From a checkpoint of a small transformer trained on Wikipedia.
Size: MLP 832 SwiGLU, 14.9M parameters.
Architecture: rotary positions, no biases in attention or MLP, untied embeddings.
Training: a variant of Adam for these matrices, 381M tokens, 5814 steps.
MLP neurons of a small language model. Each row is named by its layer, matrix (gate and up: input weights) and neuron, and shows model dimensions 32-127. Each number is 200 + 30 x the weight over its row's rms, rounded and kept within 0 to 999. A neuron's up and down rows have the sign that makes its largest values positive.
A block is one neuron, or neurons of one layer that tend to fire together. After each block is what it responds to, as a language model described it from the Wikipedia text at the highest values.

L3.gate753,168,196,198,206,192,221,207,224,200,206,204,221,169,223,207,168,195,210,181,208,235,233,257,185,210,217,202,213,170,162,245,197,200,217,224,198,204,158,229,213,146,191,246,208,192,180,235,241,161,183,186,214,201,151,195,157,216,188,216,148,218,246,210,151,224,150,235,169,203,182,211,165,149,168,141,215,141,194,235,236,175,215,181,176,221,213,197,171,211,169,193,184,273,256,225,203
L3.up753,188,192,257,204,175,151,189,247,236,230,144,207,200,174,183,211,158,226,213,250,252,182,214,224,220,209,211,149,227,208,214,236,178,172,177,225,191,201,180,206,170,97,207,157,170,156,192,105,185,185,198,148,166,184,190,177,169,138,257,168,215,223,200,187,171,129,181,218,178,204,198,200,157,206,135,148,202,203,172,172,166,202,202,209,223,206,212,184,222,230,167,189,242,207,201,237
Line-break tokens. Newline tokens ending a line of text, such as a table row, list item, infobox field or paragraph, before the next row, bullet or heading.

L3.gate163,157,216,226,204,216,220,213,184,205,204,163,154,146,189,228,191,235,207,212,181,261,162,253,186,206,217,206,173,164,189,218,174,169,188,147,236,213,233,202,191,201,176,178,223,178,183,206,203,164,208,198,221,198,218,156,252,95,228,171,185,198,228,208,169,198,265,167,246,208,243,199,162,180,163,253,194,207,189,208,170,202,172,151,238,219,186,196,175,183,161,226,188,231,228,141,181
L3.up163,221,180,234,149,247,219,196,183,204,198,154,184,177,209,227,204,197,241,174,210,245,190,204,186,200,197,256,187,182,205,178,256,173,158,168,155,182,197,221,140,208,160,182,224,165,205,229,231,213,198,119,196,130,188,194,222,199,206,148,218,231,235,146,165,214,213,169,223,115,202,225,237,173,243,263,200,210,219,173,186,217,158,250,203,223,192,186,167,197,226,258,214,179,160,227,191
Fixed-phrase interior tokens. Inner words or word pieces of set multiword phrases, often in tables and captions, e.g. "End of loan", "Time of possession", "bone marrow".

L5.gate169,187,175,121,198,180,236,228,183,213,230,189,177,260,176,188,186,167,189,223,221,213,181,192,224,159,210,271,150,215,196,178,209,211,209,217,259,208,195,203,238,209,185,164,180,202,185,249,204,171,181,173,170,209,169,160,200,177,197,178,184,223,220,176,172,145,192,206,218,239,201,226,210,155,221,220,228,240,167,216,217,212,219,195,141,211,175,177,207,181,136,257,224,215,171,184,179
L5.up169,188,183,161,213,215,209,214,169,195,224,196,171,223,153,173,210,165,236,213,203,203,165,204,221,180,175,252,159,175,196,217,207,212,161,224,211,214,222,185,232,225,210,195,179,120,197,276,231,171,188,165,166,144,153,193,200,183,259,200,188,192,265,191,190,155,209,172,190,202,179,201,197,213,229,217,222,218,158,210,160,174,219,205,195,185,189,191,216,219,171,284,242,234,186,197,257
L5.gate385,144,158,222,249,232,175,246,200,183,246,162,203,216,214,183,216,164,150,224,244,199,238,208,170,175,253,179,217,198,195,234,161,195,223,244,208,209,159,180,197,157,161,226,206,200,171,202,229,237,207,247,185,189,158,206,180,225,191,178,221,167,254,148,182,172,177,195,173,184,181,223,172,195,245,219,171,195,196,162,126,204,182,204,206,181,218,200,211,153,145,221,201,198,160,218,162
L5.up385,225,190,221,171,187,193,193,254,204,195,117,162,216,166,193,177,207,204,249,219,198,208,283,175,211,177,170,151,213,215,219,225,204,160,249,193,215,197,171,175,219,164,164,190,191,228,196,251,208,219,137,166,187,195,180,206,217,196,181,198,226,249,200,234,169,190,160,217,169,201,223,245,158,186,185,219,215,172,238,127,216,183,248,212,214,179,183,152,214,154,195,200,195,243,189,203
L5.gate751,210,205,185,190,273,264,127,167,183,219,225,244,209,155,197,140,231,204,212,142,216,179,226,179,162,273,247,226,182,149,213,191,271,179,194,230,192,184,196,190,189,157,258,216,191,215,216,230,232,195,246,230,226,182,206,180,180,264,191,205,212,160,184,181,249,209,248,249,225,226,231,206,169,232,219,184,184,150,216,149,226,239,207,204,198,213,193,258,209,177,245,203,159,195,235,189
L5.up751,175,176,135,224,165,190,183,231,186,185,157,156,242,173,185,256,203,183,203,196,216,270,232,189,218,242,216,253,211,218,231,213,203,233,237,207,174,262,189,195,204,176,184,167,203,167,263,246,181,186,241,169,160,272,203,161,186,218,210,142,219,230,130,196,197,211,143,243,144,217,205,214,206,215,171,137,242,190,212,203,216,198,174,143,239,222,204,206,178,157,195,183,182,225,153,190
L5.gate824,191,160,112,233,219,201,166,215,140,226,178,207,213,209,175,242,186,215,169,159,236,175,259,169,189,183,200,226,194,217,186,176,151,195,210,183,140,169,213,224,156,250,194,144,222,179,212,179,233,214,163,172,184,186,236,235,193,230,172,200,203,185,231,163,203,182,197,221,178,163,215,190,169,156,191,164,179,197,225,182,218,142,185,170,187,217,217,202,184,178,260,201,220,200,174,210
L5.up824,170,248,151,141,224,145,219,219,208,220,182,205,223,173,215,247,151,203,203,165,228,199,189,183,167,236,237,228,221,220,177,169,181,223,245,181,189,205,216,184,186,239,168,131,174,187,209,196,261,245,163,182,184,174,169,201,204,199,171,212,196,148,215,233,208,211,140,222,196,154,177,200,191,178,191,199,197,197,122,251,226,209,177,191,192,252,214,214,148,203,209,230,231,232,173,144
Definite article "the". Mostly "the" or "The" opening a noun phrase after prepositions or sentence starts, in descriptive factual prose (the leaves, the asteroid), plus some "called".

L3.gate223,232,217,235,197,225,188,245,238,194,168,247,196,161,175,239,263,236,201,225,228,166,187,166,187,187,211,214,236,219,209,221,181,249,225,161,167,173,140,174,179,215,182,160,174,212,187,212,216,151,168,192,250,187,181,193,216,185,180,177,214,276,185,186,154,193,218,166,208,198,250,223,221,194,204,181,171,157,221,168,179,182,174,203,210,233,207,201,225,180,210,223,217,235,163,174,178
L3.up223,211,212,217,258,187,170,208,225,206,241,200,201,162,210,199,191,230,136,210,242,252,202,196,228,160,156,186,184,215,218,185,170,161,148,171,173,194,193,247,186,236,178,172,195,192,204,183,176,188,211,183,226,211,229,200,172,184,203,251,187,175,208,191,200,189,210,234,183,219,218,244,219,218,167,188,230,202,125,212,203,244,227,198,182,234,233,186,211,198,158,182,184,199,162,188,258
Time-span nouns. Duration and time-unit nouns such as years, months, day, centuries, often after a number or the, plus pre- prefixes and words like began.

L5.gate121,210,184,142,193,271,175,243,205,190,148,185,250,204,167,202,189,168,244,207,167,217,233,175,241,166,182,193,231,225,170,190,218,183,197,230,215,219,190,180,190,177,146,196,213,224,166,200,174,151,183,232,210,194,206,238,189,236,176,152,142,203,170,184,201,193,145,119,157,224,225,242,249,193,199,160,182,162,162,187,230,150,160,215,199,264,215,216,218,219,205,163,184,201,172,223,191
L5.up121,199,217,215,195,195,240,228,231,211,219,196,200,215,218,199,132,195,217,162,183,234,204,210,230,150,195,203,193,178,214,234,188,192,210,140,183,226,183,192,201,190,196,202,200,188,211,157,179,185,194,166,214,220,185,216,232,213,157,202,197,181,227,273,206,237,149,224,192,210,211,167,167,186,166,186,249,201,183,251,145,212,227,248,276,235,250,199,164,171,153,252,181,190,207,186,252
L5.gate175,177,167,196,199,216,189,261,258,222,230,215,225,175,171,221,203,208,163,204,182,233,151,215,224,175,181,193,198,174,195,246,175,211,158,161,214,158,169,210,210,173,216,216,230,232,259,184,212,179,185,195,205,143,224,247,202,207,203,205,112,218,217,197,192,175,150,177,133,241,188,230,212,164,184,186,213,188,171,226,214,191,176,238,187,223,175,175,230,182,198,187,166,219,245,207,199
L5.up175,190,197,199,172,214,194,254,205,166,225,197,194,171,202,265,172,245,240,239,242,193,234,178,225,224,224,220,190,226,220,202,152,203,196,208,170,195,226,151,213,142,153,211,174,231,277,181,233,189,228,183,204,170,139,187,203,212,169,215,165,178,198,209,247,203,159,139,222,152,179,219,219,160,192,185,195,191,196,153,169,183,229,190,175,256,174,159,129,210,186,187,223,198,196,243,197
L5.gate264,205,218,170,193,210,197,216,210,243,207,157,205,252,217,248,225,194,207,209,232,188,192,208,209,167,176,204,192,200,226,241,196,190,147,166,212,253,223,230,223,261,196,166,174,189,189,191,199,181,144,191,186,171,215,215,199,226,163,162,230,193,172,226,209,243,162,192,193,220,148,242,267,177,187,169,190,167,183,211,204,193,237,179,220,244,218,191,208,239,165,199,179,183,206,181,193
L5.up264,234,168,248,209,228,177,198,230,214,212,182,202,180,153,253,208,179,229,199,194,214,213,221,225,243,185,142,168,216,166,186,236,189,216,189,191,183,206,158,163,164,181,207,210,242,216,143,155,182,214,186,247,241,223,153,186,192,225,213,182,236,141,232,159,216,191,192,165,228,204,176,216,197,234,178,269,241,155,199,177,194,231,173,184,194,163,188,218,210,207,150,219,182,232,219,189
L5.gate330,188,184,248,209,222,222,214,217,201,208,215,287,138,173,168,174,198,243,197,166,148,266,216,172,205,154,208,233,178,190,275,186,208,172,177,243,201,194,220,184,205,190,183,177,176,194,187,152,143,169,213,199,199,212,217,166,248,171,211,164,216,176,162,223,188,150,213,245,226,197,212,223,160,193,215,255,191,175,197,239,192,207,236,198,223,190,188,212,215,216,88,197,190,225,184,199
L5.up330,214,190,186,173,191,196,233,200,197,166,204,198,208,208,146,189,191,165,219,231,124,260,184,236,203,201,175,283,153,196,227,152,150,188,154,218,230,191,167,151,200,205,257,231,199,176,212,176,177,181,213,242,181,182,199,180,230,173,188,206,160,199,216,214,162,175,250,204,194,216,206,262,260,167,224,217,192,192,218,163,211,199,222,231,280,226,224,225,162,178,216,223,215,241,169,208
Time-period nouns. Nouns naming a span of time or event, especially season in regular season and first full season, plus year, years, war, election; also digits inside years and Year table headers.

L4.gate460,184,205,188,222,174,211,234,207,189,216,177,234,186,193,179,176,159,199,146,231,169,175,177,180,240,292,251,129,267,221,237,233,228,196,216,216,202,193,113,185,222,233,169,182,234,201,185,224,169,130,182,191,222,208,180,182,186,160,232,198,152,171,223,201,178,182,174,154,200,218,185,170,161,222,168,176,224,166,148,209,214,172,209,188,220,202,222,216,197,245,187,207,193,135,189,151
L4.up460,171,218,194,223,174,177,252,220,226,211,235,173,213,228,191,181,209,200,177,182,221,177,196,191,198,211,197,210,204,233,220,182,260,212,174,160,233,249,166,224,178,285,201,166,193,189,193,228,188,175,192,192,214,254,182,231,181,202,215,194,231,157,193,137,182,186,249,180,236,180,211,215,190,170,214,135,193,181,182,273,131,265,271,210,190,203,155,157,200,176,184,226,217,178,188,204
L4.gate521,200,215,168,189,196,168,204,202,191,222,144,141,211,183,251,186,212,160,189,207,157,222,222,175,213,241,211,182,182,246,241,136,202,179,204,228,180,198,198,176,196,162,213,196,197,193,181,234,232,207,202,135,259,161,201,191,240,191,230,194,285,211,168,201,158,134,200,177,168,130,254,197,146,187,219,183,178,151,150,261,242,233,220,251,190,209,181,165,201,228,238,215,222,199,231,224
L4.up521,214,169,213,199,222,180,171,235,207,237,203,181,146,222,229,234,190,170,207,195,161,231,192,126,204,194,203,207,198,222,180,205,186,159,184,196,181,259,222,132,227,157,230,223,212,180,218,183,236,194,213,184,202,188,187,167,198,157,196,168,214,181,158,158,152,169,182,233,225,184,137,185,211,215,232,242,184,232,186,231,195,196,205,198,210,219,202,208,162,172,222,169,176,206,210,190
L4.gate535,199,186,239,231,152,121,212,194,193,217,207,217,195,250,173,191,190,159,158,210,157,197,194,217,210,202,186,135,267,203,182,167,166,214,227,154,160,207,230,206,196,249,235,220,197,210,205,179,205,130,174,234,215,174,200,198,184,173,272,248,245,214,237,163,219,187,239,202,261,197,214,170,209,201,230,173,157,221,228,169,127,246,186,284,220,181,222,191,241,217,206,215,234,129,170,214
L4.up535,183,221,222,211,216,202,227,144,181,219,191,196,191,183,214,174,165,216,156,176,161,230,183,218,213,172,211,195,177,153,191,176,223,155,202,220,118,225,153,191,212,190,175,159,190,131,169,264,170,197,171,191,248,167,257,218,215,165,207,218,248,156,206,228,235,205,153,215,272,203,234,225,188,212,230,202,174,226,201,163,157,237,183,193,142,175,219,250,215,230,185,159,212,197,209,177
L4.gate658,195,185,208,199,142,221,210,177,184,212,206,172,207,240,160,247,207,215,242,229,120,161,222,192,208,226,202,175,190,206,226,150,157,199,177,183,197,187,186,206,193,227,230,166,208,231,163,196,225,174,212,236,225,227,234,180,263,188,187,219,191,260,236,261,195,216,197,109,223,238,222,174,165,198,178,206,243,233,153,139,191,212,174,181,260,211,201,231,214,213,200,210,214,178,170,200
L4.up658,241,169,225,160,214,243,184,203,221,230,165,240,175,196,198,137,203,231,193,223,152,194,162,225,271,196,173,201,196,163,176,182,214,219,220,213,208,150,198,218,201,166,175,241,223,217,198,174,150,224,228,205,260,168,228,259,208,194,248,231,198,231,262,208,161,186,281,177,192,245,236,216,129,154,232,205,251,212,218,223,212,203,186,180,160,180,270,196,183,214,193,117,214,201,257,174
Time reference nouns. Words naming a time point in biographical or historical narrative: "year" after same/following, month names before dates, time, season, and subject "he".

L4.gate178,165,176,209,212,197,242,176,204,163,214,177,251,180,186,146,207,157,195,237,207,223,222,191,173,223,215,168,217,182,137,183,205,249,174,159,179,177,141,181,237,149,171,199,173,192,222,264,152,200,199,229,155,199,186,189,208,198,191,172,121,228,158,217,221,128,175,196,213,162,168,254,184,215,239,175,159,162,204,207,146,216,190,186,236,198,243,210,136,188,221,202,231,186,242,227,184
L4.up178,183,196,234,246,203,210,240,223,77,217,182,197,177,203,172,181,135,202,232,191,169,259,129,245,212,227,206,139,198,134,188,202,211,223,195,189,193,185,202,224,207,169,254,136,256,217,200,226,147,217,213,167,170,177,197,190,220,204,148,192,210,176,161,222,165,203,230,163,245,232,209,176,181,200,249,230,256,196,147,215,239,180,189,182,182,224,206,195,231,212,220,195,223,203,179,209
L4.gate698,189,177,213,267,205,125,199,255,179,171,191,160,226,198,192,210,198,168,241,208,216,187,202,241,168,204,219,185,208,186,241,162,173,224,231,143,130,231,206,165,183,222,179,214,235,196,288,185,192,202,229,198,260,164,221,186,165,261,206,171,216,237,162,198,83,201,216,198,211,179,201,187,171,193,179,192,175,198,164,171,183,209,195,181,186,226,170,197,208,178,176,220,188,150,158,203
L4.up698,172,197,185,216,169,145,227,268,244,189,234,198,187,147,187,237,174,211,277,230,190,207,206,228,219,239,231,139,231,195,239,199,133,183,250,155,183,194,253,184,172,222,152,216,165,183,249,188,224,183,238,195,211,228,232,174,161,242,189,188,198,216,215,217,104,213,241,235,193,215,175,180,220,203,187,167,182,171,183,182,147,213,208,174,190,207,204,195,225,203,174,222,212,183,174,226
L4.gate810,176,178,192,211,184,168,251,219,158,213,221,193,187,189,161,236,172,247,216,200,211,178,247,188,205,210,204,155,233,170,209,210,180,236,176,160,204,183,269,211,123,181,182,185,170,206,177,184,220,147,187,263,201,163,222,204,187,201,186,173,195,200,230,217,145,145,243,211,199,174,190,166,152,183,198,167,251,222,227,169,195,190,202,197,247,245,179,158,237,181,131,178,242,229,196,205
L4.up810,183,172,175,236,162,142,218,246,151,240,252,226,197,227,165,235,175,234,220,194,276,180,195,198,211,244,220,189,237,154,199,222,225,239,180,159,219,205,200,197,126,128,217,179,221,229,203,165,142,185,205,186,180,185,220,200,194,190,199,159,227,204,241,160,155,171,192,202,212,166,232,191,132,167,165,184,226,217,237,205,210,188,192,215,191,205,183,220,190,160,152,154,222,232,203,183
L4.gate818,215,189,233,175,214,179,200,156,180,212,170,230,204,157,153,251,179,234,197,208,216,188,170,217,251,219,219,182,213,214,156,212,225,218,217,138,200,188,201,203,187,110,161,229,219,144,236,218,177,214,246,155,196,187,186,216,212,228,196,190,225,235,185,199,125,154,215,193,221,219,237,176,174,262,183,233,214,196,242,141,247,206,150,183,173,197,230,236,187,207,241,190,217,229,181,173
L4.up818,186,174,185,221,225,187,169,222,157,193,184,240,206,175,157,176,192,240,206,189,246,225,190,221,187,265,215,203,201,148,217,180,191,210,224,217,191,238,205,213,160,157,225,197,184,168,194,198,204,155,190,115,167,166,247,258,213,215,222,202,191,189,223,233,182,163,215,223,201,173,202,184,172,197,223,205,177,232,226,197,219,187,167,168,170,187,241,225,224,184,152,177,225,259,168,184
Line break after completed line. Newline tokens that end a finished sentence or table row, e.g. after a paragraph-final period, or after a row's closing pipe.